Weights of a small GPT-style language model, trained from scratch on English Wikipedia: 6.35M parameters.
MLP neurons of a small language model. Each row is named by its layer, matrix (gate and up: input weights) and neuron, and shows model dimensions 48-143. Each number is 128 + 32 x the weight over its row's rms, rounded and kept within 0 to 255. A neuron's up and down rows have the sign that makes its largest values positive.
A block is one neuron, or neurons of one layer that tend to fire together. Before each block is what it responds to, as a language model described it from the Wikipedia text at the highest values.

Description: Final subword pieces that finish a split word, mostly past-participle endings (wound-ed, assassin-ated, bor-n) before in/by, plus "him" split as h-im.
L12.gate10 [117 133 133 188 135 138 131 167 151 137 139 138 159  72 106  96  87 132 137 188 133 131  88 119 129 195  75 110 122  85  96  94 141 113 102 174 180 158 105 107 171 121 201  90 138 143 130 119 129 111 142 143 151  85  70 157 192 149 127 202 137 175 131 147 118 106 125  81 165 142  74 154 138  91  91 138  67 114 144 136  83 129 143  98 165  94 142 106 103  96 169 158 165 147 182 207]
L12.up10 [134 105 158 121 106 118 119  78 173 128 116 139 110  72 137 105 138 155 123 118 196  78 119 164  95  96 127 127 138 146  99 136  81 166 120 112 158 117 180 115 165  79 119 133 150 100 119 135 148 147 134  83 136 138 130  71 110 179 111 114 216 116 149 163 210 133 149  54  86 137  69 175  83 119 126 140  81 106 129  95  98 122 118  70 111 128 167 170 113  79  97 147 170 107 131 145]
L12.gate30 [158 199 168  84 159 136  78 104 136 142 155  95 142 151 128 115 140 141 204  85  87 111 135 124 143 139 132 146 157 127 132 162  99 209 103 161  94 101 116  73 164 133 147 109  89 115 200 179 136 112  83  88 154  89 164 150 180 117 102 145  65 143  98 138 123 141  84 155 172  86 114 171  85 159 138 141 126 135 131 129 120 113 123 142 130  98  95 120 118 105 137 117 148 149 117 123]
L12.up30 [102 174 167  87 163  92 132 153  96 163 110 160 152 139 159  78 147 139 126 199  94  91 107 141 158 181  99  91 182 124 133 164 174 110 110 136 127 104 107 146 137 151  92 166 143  84 167 160 174 128 101 178 155 155 141 130 141 135  96 152 111  57 171  89 157 142 171 167 156  82 117 130  73 122 109 160 117 173 110 119 123 101  98 198 101 150 130 103 127 152 110 170 130 104  85 135]
L12.gate89 [151 124 105 143 129 150  97 102 110 124 143  90 117 182 133 100  90 129 122 146 156  60 140 126 120 119 148 123 140 134  88 144 124 119  75 135 113 146 156  80 105 142  88 161 153 173 117  85 187  64 156 182 140  80 107  98 127 121  97  93 119  84 129 172 155 139 115 105 173 141 128 162  93 107 107 108 113 104 108 193 131 139 204 173 135 166 143 147 123 120 160 105 127  82  84  93]
L12.up89 [150 152 127  92 146 127  83 117 191 122 137 145  98 170 109 119 120 149  88  53 109 166 116 102 171 140  80 103 171 147 125  96 128  76  95 162  98 172 141 128 128  97  93 108 127 138 125 142  69 114 118 136 158 128 147 142  90 155  91  82 128 150 108 163 176 138  90  81 140 192 152  96 120 115 125 132  94 121 166 133  84 139 128 133 104 148 130 139 120  92 111 203 117 152 135 134]
L12.gate158 [141 120 140  81 132 108  91 187  91 122 149 120 141  35 118 147  80 125 144 184 108 177 136 124 154 102 119 102 193 180 107 108 183 132 138 143 112 126  97 146 178 116 132 165 104 134 153 121 141 106 111  98 161  81 145  82 148 126  95  66 118 107 117 143 136 146 120 161 193 114 152 164 132 172 146  89 142 107 108  96  96  70 190 121 142 201  88 151  98 151 141 118 190 117  82 197]
L12.up158 [ 97 161 186 104 116 114 141 111  66 146 137 109 150  95 170 184  99 161 195 108 114 173  80 119 147  77 129 173 195 140 154 123  93 119  84 116 130 103 108 182 145 120  85 136 186 128  87 182 137 132  57 146 147  77 133 148 139 116 155 128 116 104 114 133 121 193 138 163 121 104  74 109  76 111 119 133 137 190 176 124 121 127 148 135 129  94  68  82 103 135 133 140 153 121 111  83]

Description: Final word-piece that completes a word, mostly past-participle -ed/-d (used, revealed, elected, compared), often followed by to/as/by; also -ing, -le, " on".
L17.gate5 [129 127 174 107 119 128 135 134  74  95 108  73 136  64 125 100 117 145 162 175 112 112 176  93 122 123 139 115 159 120 156 120  98 130 147 184 139 134 165  92 126 108  95  75 154 126 170 115 166 123  72 197 223 104 162 101 104 124 118 167  99 112 114 170 123 127 221  92  69 102 192 114 144  55 107 138 162 209 134 196 158 156 136 136 103 119 126 147 125 147  96 120 132  92  57 147]
L17.up5 [ 95 140 121 138  87 124 147 150  98 145 125 128 107 115 169 125 110 146 134 164 112 176 172 105 140  48  74  94 118 111  69 130 137 100 112 155 132  93  83 102 117 168 131 101 143 155  99 172 102 186  85  94 115 117 102 160 189  85 114 135 113 118 107 149 130 127 113  86 122 111  68 188  53 132 103 146 177 126  94 107 183  80 132  91  91 154 151 113 137  82 145 170  94 152 133  98]
L17.gate26 [120 110 153 100  35 154 185 141 156  60 149  97  92  67 122 156 191 120 113 135 132 133  88  83 180 110 137 221  81 139 147 182  97 134 171 125 111 142  68 155 151 101 144 166  52 103 139 150 110 113 115 104 136 158 171  99 139 153 111 110 139 135 120 119 129  95 119 182 130 149 113 104 166  93 118 189 158  65  77 121 132  90 105 160  79  81 175 162 115 117 125 110  99 150 154 128]
L17.up26 [199 161 156  96 118 102 119 184 134 129 115 133 146 156 106 144  94 136 123 135 126  84 107 123  78 165 124 109 119 167 103 164 180 104 114 204  89 146 170 145 103  88 119 100 118 137 131 143 103 131 146 111 178 126 129 107  95 122 117 133 191 139 135 183 157 121 133 117 197 200  97 160 137 155 109 118 121 134 164 166 174 127 169 122  86 146 144 118  90 122 148 146  78 152  89 171]
L17.gate181 [135 145 142 105 139 130 134 108 191  90 157  96  91 148 115 124 152 164 145  52  81 133 133 157 106 113 102 144 162  60 187 153 137 160  74 150 123 153 129 152 133 173 131 126  70 121  91 192 131 166 130 138 177 159 131 153 152  90 113 189  90 128 133 102 137 119 124 111 181  83 177 162 180 103  88 145 128 125 144 122 165 115 124  97 151 194 120  99 104  65 169 158 234 117 167 135]
L17.up181 [141 102 112  71 208 146  97 156 183  48 142 156 129 140 152 186 138 203 109 120 158 104 128 123 122 124  74 114  97 101 116 161 119 134  54 171 187 160  83 127 105 104 179 167 112 168 112  86 144 101 137 118  98  99 221 106  95  86 141 137 122 151 146 133 163 151 150 104 108 150  98 165 157 122  87 153 126  97 120 123 128 174 167  96  89  88 149 191 139 115 123 144  65 134 159 116]
L17.gate191 [187 115 219 102 171 129 115 101 150 148 132 142 201 148  47  90 153 138 130 111  84 133  66 115 125  75 139 140 132 106 159 128 169 163 140 124 128  96 124 124 131 162 134 139  65  96 171 134 136  95  70 141 156 111 172 123  76 153 123 138 195 172  93 139  92  94  54 132 131 135  92  95 122  94 126  48 130 132 156 154 139 125 168 135 153 123 151 133 107 107 139 197 129 166 112 175]
L17.up191 [149 125 106 141 143  65 121 127  98  96 108 191 169 140 129  86 113 159 111 127 159 165 111 139 166 132 142 143 121  94 178 108 116 150 121 119 107 188 155 146 185 140 124 188 114 101 134  88 122 107 141 138 153 145 121 125 148 172  94  84 177 130  85 162 147 179 117  72 112 156 163  71 136 109 166  96 173 169 139 124 127 120 174 113 124 170 136 146 137  46 129 152 137 104 226 169]
L17.gate241 [ 81 140  98 187 164 143 122 146 158 136 174 108  85 202 143 120 179  94 115  54 136 147 160 114 146 122 140  81 147 104 114  73 154 194  94 131 161 135 126 185 121  79 121  92 134 140 119 145 102 135  97 124 131  80 119  87 137 169  80  99  82 168 142  91 118 141 102 115 125 117 122 150 113 117 130 161 108  91 162  72 134 146 158 136 155  99 109 141 105  65 102 127 150  80 128 146]
L17.up241 [ 59 163 103 143  94 176 125  99 179 140  89  96 106 174  66 186 122 107 111 167  96 141 150 118 103 128 142 112 171  96 131  86 121 167  86 130  44 113 163 144 153 106 158 143 111 122 139 114 144 114 138 163  97 177 140 129 157 135 108  85  98 157 149 114 119 151 120 153 129  85  99  56 150 129 121 167 174 127  98 168  88 143 146  89 132  85 124 107 112 136  47 167  81 127 104 119]
L17.gate242 [ 93 128 159  98 127  97 164 109 190  46 149 110 148 160 145 139 146 129 105 159 120 102  93 132 141 102 116 137 150 105 148 180 163 143 109 171  76 188 127  84 111 218  82 108 135 105  90 119 209  94 118 127  99  51 138  77 168 108 133 180 104 172 164 106 157 109  80 168 176 110 205 133  84 128 115 180 146  98 125 108 169 146 104 154 156 119 181 189  69 149  84 171 162 132  84 120]
L17.up242 [151 180 142 102 138  65 123 150 164 128 188 107 128 172  88 149 203 116 100 124 168  72 125 145 144 155 133 189 100 149 129 106 152 138  98 116 113  79 109 194 144 136  53 121  98  96 111 174 195 141 134 180 122  90 216 119 113 107 106 140  74 148  94  94 140 134 142 127 148 147 148  75 156 114 162 129 153  91 145 132 146 128 126 127 144  83 170 119  53 135 138 143 132 102 114 120]
L17.gate267 [133 143  42 159 100 148 134 117 105 139 122 181 141 173 130 153 124 150 141 107 160 105 148 142 115 108  81  88 115 144 134 118 138 183 109 133 162 143  86 123 177 138 153 121  92  78 127 197 158 131 144 129 132 140 178 120 181 110 166 125 102  81  98 135 177 149  93 133 169 147  84 115  60 112  87 168 158 142  85 117 132  94 154  82 180 150 150 202 101 137 136 150 108 128 131 150]
L17.up267 [114 147 166 132 104 180 164 107 165  83  97 173 145 155 159 148 172 157  88  67 198  73 120 120 143  96 132 103 126 101  54 106  77 146  98 159 111 172 160 144 176 136 149 166 116  87  97 165 127 104 121 128 166 143 106  95 173 102 121 113 146 172 114  74 177 151 101  73 122 123 102 133  79 160 151 155 125  69  79 175 144 113 162 124 161 173 117 108  58 168 137  97 125 118 123 110]
L17.gate327 [162 149 131 160 139 120 144 120 127  57 138 114 141 128 139 140 123 134 178  99 135 131  72 138 104  86 151 144 135 193 137  62 151 149 120 145 119 154 121 102 119 179 137 149 111 111 119  78 189 150 112 143 105 124 126 104 123 100  93 197  95 105 133 128 133  97 166 168 117 111 127 180 114  64 113 127 201 186 114 149  67 132 146 126 100 113 158 197 113 147 134 144 185 207  61 146]
L17.up327 [117 149  75 137 181 159  71 157  90 141 168  68 113 206 120 131 106 160 121 116  96  56 107 238 153 120 116 153 191 153 126  99 128 136 107 103 118 130 112  94  98 116 173  97 113 147  98 138 163  91 119  74 118  87 139 193 139 145  98  61 144 150 149 102 137  38 162 150 157  93  75 130 106 132 117 155 109 169 149 141 147 149 150 109 153  93 135 136 143 126  78 102 171 144  98 163]

Description: Middle pieces of common words that are tokenized into unusually small fragments, such as on in sec-on-d, he in finis-he-d, c in S-c-reen.
L17.gate28 [139  84 129  93 123 152  98  97 131 119 121 134 126 140 145 157  99  90  85 189 152 123  99 153 155 122 150 188 120 109  74 167 169 167 130 130 121  96 157  91 128  81 148 230 133 141  78 140 111 178 115 111 113  71 133 135 164 125 137  97  93 151  98 161 139 195 105 126 100 112 131 139 115 133 141 149 171 129 143 133  78  90 175  83 101 114 143 100 174 218 136 134 183  79 140 126]
L17.up28 [146  75 153  99 113 125 133 120  78 108 138 154 114 126 114  89 110 165  83 171 122 200 119 109  92 141 131 144 152  95 141 155 114 136 119 129 108 112 137 186 131  92 125 184 133 114 106 140 106 162 146 101 141  86 129 140 138  96 176 154  80 120 114  88 154 106 115 118  62 156  98 176 103 139 119 110 143 121 129 134 142 100  73 150 127 140 117  91  94 137  71 154 208 108 156 145]
L17.gate34 [160  80 103 174 112 100  82 140 114 137  96 154 134 106 113 167  85 124 107 145 162 105 151  86 181 161 134 138 154  82 191 160 111 164 114 110 104 133  82  70 176 155 153 114 113 120  84 122 133 152 102 127 143 128 185 101 115 122 114 182  79 177 138 110 145 120 102 120  72 116 152 200 139 112 196 114 135 119  86 111 119 182 159 176 173 137  92 121 140  90 115 139 112  95 227 149]
L17.up34 [175 118 122 110  89  92  90 163 139 128  79 129 114  87 120 141 124 102 160 173 189 112 104 179 142  87 151 148 174 152 139 104 118 133 120 218  93  82 136 153 112 135 152 111  92 139 130  90 116 127 137 109 130 160 201 101  97  53  74 199  98 136 161 123 119 130 116 104 101 118 162 170 106  67 165 123 145 106 119 132 121 198 173 122 142 115 109 145  83 169 100 138  89 105 201 119]
L17.gate127 [129  96 141 173  85  98 112 119 106  78 113 147  93 142 172 129 160 148 113 116  92 103 164 132 131 154 135 121 129  98  99 201 144 151  96 124 112 102 141 110 106 157 128 159 175  49 133 177 155 158  99 105 127 133 145 175 166 143  78 154 158 125 175 104 111 133 162  93 100 102 123  95 126 138 131  81 104  92  87 173 142 108 119 142 115 116  87 143  94 154  96 111 108 147 102 116]
L17.up127 [142 133 110  93 118 113 206 112 140 142 136 142 110 119  77 155 116  82  81 151 150 180 150 116  95 132  94 106 143 161 141 119  67 146  91 176 146 215 208 108  84 136 120 150 211 154  95  87 133 144 134 151 128  70 133 132 143 129  56 147 128  90 107 173 127 186 114 107  85 162 155 119 166 148 174 135 101  92 139 122 168 199 130 126  87 153 116 144  97 146 118 167 128  89 135 122]
L17.gate192 [127 121  59 129 134 136  71 120 161 156 111 133 120 110  98 145 177 149 173  73 115  64 143 155  73 155  99 119 133 148 180 170 142  97 105 181  79 129 162 113  80 153 110 112  90 171 154 132 123  86 110 133 100  98 137 121  97 109 131 179 121  87 159  81 111 167 115 126 100 115 102 161 137 181 136  82  90 113 134 156  98 112 136  98 129  89  80 104 125 170 155 198 138  70 139 154]
L17.up192 [ 86 141 153 139 133 124 107 176 110  58 129 168 175  59 108 150 129 110  73 132 103 108 141 188 166 153 113 175 162 192  63 192 123 130 119 153 138 101 169 175 137 150  96 150 138 103 138 104 142 128 134 145 117  96 123 137  97 152 120 129 162 157  89  96 157 105  77  53 101 116 140 125 149 117 153 147 130 150 103 115  83 147 137 117 141 117 116 131  67  33 225 168 144 111 127 109]
L17.gate230 [123 157 101 130 130 136 160 104 131 115 123 152 128 134 145 108 123 182 150 164 179 100 148 148 180 147  91 223  67  93 142 132 153 105  81 101 146 125  80  46 113 129 134 117 153 106 131  87  90 149 132 175 126 125 140 112 156 166 136 151 140 126 137  88 129  35 155 148 180  83 118 118 174 162  75  78  64 104  90 100 115 174 139 131  83  93 117 186  83  68 183 156  93  77 150 121]
L17.up230 [104 100 124 159 116  94 124 122 129 124 122  80 133 123 134 140 148  93 111 230  86 117 108 157 153  81 101 132 103 127 129 145 144  91 116 119 116 142 124  88 196 148 147  64 165 145 135  93 104 166 115 143 115 111  97 153  93 136  97 171  90 165 174 104 106 154 124  67 115 138 147 144  80 179 175  91 121  91 122 189 131 158 151 138 106 134 107  71  76 114 104 146 162 144  99 124]
L17.gate253 [143  89 143  64  96 142 137 121 105 117 168 141 175 148 111 134 135 103 127 117 132  87 133 144 138 111 151 160 155 118 110 145  66 134 105 163 150 187 128 101 155 131 146 103 155  77 132 189  75 119 168 180 190 138 115 164  82 179 141  54 128 214  77 145 107 138 143 121 177 182 133 171  88 147 149 183 113 117 149 103 115  85 136 131 120 124 116 169 135 149  81 144  99 120 124 109]
L17.up253 [ 81 107 218  97 144 116 122  81 104 130  89 115 147  84 137 169 127 145 175 133  97 136 102 212 183 108  45 141 149 128 187 146  96  95 156 143 138 175 152 141 166  79  56 103 135 149 138 124 124 128 132 117 154  98 146  94 127 105 187 152 103 139  85 155 124 173 125 167 118 139 115 153 172 192 170  77  87  93 152 123 118 168 144  60 138 158  81 148 107 113  72 155 148 141 131 127]
L17.gate270 [106  90 111 156 113 109 147 142  70  65  72  89 107 159 168  88 167  93 151  91 113 153 119 114 138 137 179 172 150 135 133 129 105 133 112 119 167 137 173 148 140 114 135  81 130 164 162 123 113  64 133 175  89 103 172  65 133  70 179 126 191 134  98 210 101 144 111  51 128 139 100 128  73  96 119 133 141 155 156 114  73 132 123 131 196 158 116 112 139 102  88 156 137 136  86 142]
L17.up270 [ 79  93 215 103 130 111 122  37 106 128 113 114 145 137 149 155 123  93 112 130 117 120 202 126 168 139 128 135  88 144 197 157 106 114 146 111 201 124 125 148 134 147 125 116 153 132 128 143 110 101 126  80 111 168 140 111 138 145 147 130 149  77 111 172 143 116  79 132 117 154 136  83 195 107 175  88 151 105 178 144 119 131 173 140 174 131 106 163  91 149 105 175 162 118 164  61]
L17.gate322 [130 144 124 135 121 142 130 117 140 181 142 159  75 170 148 188  77 124 101  93 113 114 144 173 134 130 157 132  90  65 125 134  95 177 152 153 148 128 120 214 151 164 123  93 125 122 140 165 169 104 155 108 118  72 145 138 169 132  41  86 205 167 147 125 145 159 134 138 143  87 154 176 170 129 107 124 138 129 118 127 112 107 186 131 147 175 138 155 120 144 108 146 169 135 127 122]
L17.up322 [180 122 143 123 128 170  76 131 146 161 188 116 147 135 156 182  86 104 114 173  52 142 125 130 123 173 144 165  84  93 130  95 103 106 158  19  96  77 106 174  94 121 102 135 122 163 102 100 185 132 125  92  97 111 145 162 141 101  87  71  88 138 131 111 117 146 151 134 169 137 126 151 119 137 177 147  63 156 144 139 179 130 139 123 146 125 124 164  73 155 142 159 144 136 111 102]

Description: Middle pieces of common words split into odd fragments, mostly "on" in sec-on-d, "s" in al-s-o, and "ore"/"ost" in m-ore, m-ost.
L8.gate17 [157  96 119  94 164 125 187 136  85 122 172 193 136 170 150 138 122 144 213 109 113 157  72 144 168 135 139  93 140 135 128 141 136  77  55 109 116 156  98 176 159 102  65 163 129 100 134 145 205 167 105 120 175 149 123 102  77  75 117  75 110 150 148 138 108  99 182 146  76 124 142 125 186 105  65 143 172 112 101 176 153  73 151 168 121 144  98 128 139 139  77  81 189 100  69 168]
L8.up17 [120 136 140 139  79  95 101  36  68 125  74 167  86 108 123 124 128 160 124  78 132 198 118  34 119 125  64 182 173 139 175 160 111 124 131 140 127 131 146 196 163 153  86 118  82 150 140 127 113 157 146 116  82  81 142 201 116  77 151 111 108 149 148  91 139 122 131 171 139 111 117 139 128 104 119 155  94 192 116 124 169 171 123 100 131 173 151 153 142 100 131 137 113 171 150 102]
L8.gate34 [ 60 130 152 113 112 144 100 121  80 164 139 142 107 123 151  69 110  97 177 101 129 117 112 123 166  75 131 159 135 174  92 160 132  92 136 152 102 157 141 171 127 118 109 127 150 101 125  55 232 152  86 137 112 122 151 168 156 189 106  93 110 175 160 100 154 149  57  82  81 115 134 153 142 146 175 115 138 153 161 170 112 104 136 134 125 104 153 189  89 159 109 145 114 131 212 127]
L8.up34 [164 147 141  83 115 113 113  78 161 154 144 164 125  93 150 147 156 113 187 117  71 161 170 159 121 192 129 110  91 135 107 179  87  97 172 121  86 108 181 128 146 106  93 102  83 121 142  91 123 136  57 152 162 169 139 127 108 131 130 109 174 131 146 106 129 148 133 120 150 113  90 130 105  52  97 145 142 128 139 141 151  84 116  95 129  74 115 109 128 164 178 142 150 139 197 147]

Description: Interior word pieces inside split words, mostly "ud" in incl-ud-e or concl-ud-ed, plus "he" (coac-he-d), "uc" (ed-uc-ation); also "is"/"was" after there.
L12.gate35 [143 123  98 123 200  86 109 114 134 129 145 110 100 116 135  79 176 162 128 129 179 138 131 188  81  95 134 151  93 105 168 120 115  96  78 144 119 137 124 136  83 122 105 150 118 131 156  96 123 120 158  87 105 107 125 162  65 145 139 125  92 177 172 108 138  68 156 120 162 102 122 124 149  90  53 117 140 120 160 168 120 101 120 130 122 103 133 148  68  66  78  68  93 157 121 148]
L12.up35 [ 92  84 121 114 170 173 121 131 138 115 158 168 162 127 126  90 141 109  73 164 107 176 155 160 118 128 125 103 122 103 112  64  86 135 113  80  95 107 120 160 197 164 130 171 126 153 106 111 180 150 180  91 161 128 138 153 120 179  83 134 137 133 138 173 102 119 165 112 131 147  99  46  90  89 108 106 155 127 112 148 178 107  61  94 116 116 136  54 110 108 121 128 151 200 106 136]
L12.gate57 [ 96 162 159 157 140 106 154  67 169 164 166 145 127 115 111 149 115 109 119  96  94 101  92  92 169 112  95  90 204 150  97 137 142 147 114 124 136 149 121 119 131 147 122 143 197  76 106 139  80 100 219 170 123  97 112 182 155 155 124 113 131 145 207  66 126 173  79  71 109 169 135 151 157 171 104 130 152  70 144  94  79 120 141  92 137 114 133 135  92 153 105 131 176 120 103 160]
L12.up57 [169 159 161 135 142 102 124 140  96 121 111 175 147  68 149 178  88 140 182 140 119 173 174 109 158  92 135 158 147  92 102 111 108 125 134 113 189 141 134  93 184 148  95 148 144  62 170 139 133 131 180 146 182 190 156 144 102 112 183 132 148  68 122 104 139 128 172  96 130  92 112 121 161 151  82  86  96 113 107 186 140  85 132 134 136 152  93  97 128  38 116 155 136 131 141 143]
L12.gate58 [143 128 122 103 154  55 139 129  73 187 171 163  91 146 118 123 138 170 114  99 165 139 110 112 117 128 127 129 141 151 103  91 141  83  75 107 114  60  93 166 118 128 153 156 146 153 107 117 101 143 132  67 167 140 157 154 164 106 156  80 126 115  63 133  98 139 127 137 116  97 122 112 108 154 119 129 123 153 155 123 105 144 146  79 219 102 108 110 125 116 125 163 201 125 110 161]
L12.up58 [150 176 157 131 105 161 121 165  56 126 109 149 104 161 109 135 124  98  84 216 124  89 179  90 138 113 139 106 190 195 116 104 159  90 116  51  76 183 107 100 192  80 174 105 114 142 118 162 141  98 159 104 125 128 148 112  97  92 157 130 116 194 147 120  97  99  96 115  84 130 169 202  82 120 146 172 169 128  44 104 128 111 159 141  95 125 114 160  90 109 148 102 118 110 126 122]
L12.gate95 [140 139 137 159 113  99 144 114 139 141 131 190 157 120 121 166  76 177 147 129 109 152 134 147 203 218 132 170 103  89 161 125 101 148  96 118 106 143 103  60 113 194 120 161 129  92 153 148  83 178 157 123 139  51  98 152 121 129 109 100 159 155 179 105 132 141 166  96  85  94 113 135 155 116 151 129 153 174 137 130  91 169  94 119 118 126 103 106 126  99 133 153 125 100 176 112]
L12.up95 [163  80 120 125 150  88 150 145 135 142 126 137 102  99 168  82 141 109 166 124 135 156 137 179 127 160 136 143  55 143 119 192 126 117 195 143  67 180 169 125 130 110 159  98 143 111  95  73  71 119 186 166 136 135 110 166 152 152 110 107 100 130 153 159 110 134 162 106  96 147 165 149  79 131 180 103 121 144  67  71 127 173 110 141 125 121 129 121 125 161 148 117  91 130 104 126]

Description: Short pieces that finish or continue a word split into odd fragments, above all the n in tow-n (town, townsite, Townsville), also know-n, La-w, cit-ed.
L8.gate7 [ 83 118 124 161 171 129  92 147 109 133 122 119 104 138 138 107  49 142 123 128 144 125 118 120 125 156 112 117 118 131 110 138  76 123 120 119 123 111 182  94 154 213 146 177 117 146  68  90  69 125 127 125 159 114  92 131 117 138 139 214 218  96  97  41 102 103 158 108 102 117 129 155 122 130 175 154 143 163 102 133  70 119 139  96 115 168  48 139 177 150 162  84  99 147  80 159]
L8.up7 [109 134 143 167 128 164 196 119 127 113 152 155 106 145  93 149  40 114 162 133 200 144 119 155 171 107 116  79 127 103 129  91 115 150 111 136 110 139 136 126 176 149 162 113  98 175 154 124  90 113  90 125 148  77 115 117 151 147  66 194 140  95 120 139  97 110 106 118 146  90 106 122  92 131 183 101 197 143 101  69 123 173  70  99 141 183 131 202 174 135  72 137 173  84  72 126]
L8.gate317 [121 142 123  92 101 140 111 107 156 126 157 127  86  85 184 107 136 109 119 141 139 140  98 108 104 109  87 125 115  67 138 100 113 131  67 127 108 134 100 152 115 159 110 114 126  70  95 182 141 111 103  99 101  85 173 155 158 100  98 105 192 123 114  94 117 140  58 145 156  58  94  88  91 106 125 167 108 162 219  92 121 129 124 110 142  93 136 109 124 111 144 123 125  81 125  79]
L8.up317 [155 146 139 148  89 145 169 157 125 104 165 104 111 164 120 162  80 111 126  62  66 125 100 119 161 125  93 106 179  99 127 206 103 109  96  54 168  70 122 131 172 131  99 119 121 110 174 131 175 102 135  99 104  99 112 100 115 172 170 118 105  96 129 135 135 139 118  85  93 114 148 180 104  61  98 128  66 152 108  77 173 128  75 131 146 140  98 127  71 107 195 133 150 102 116  85]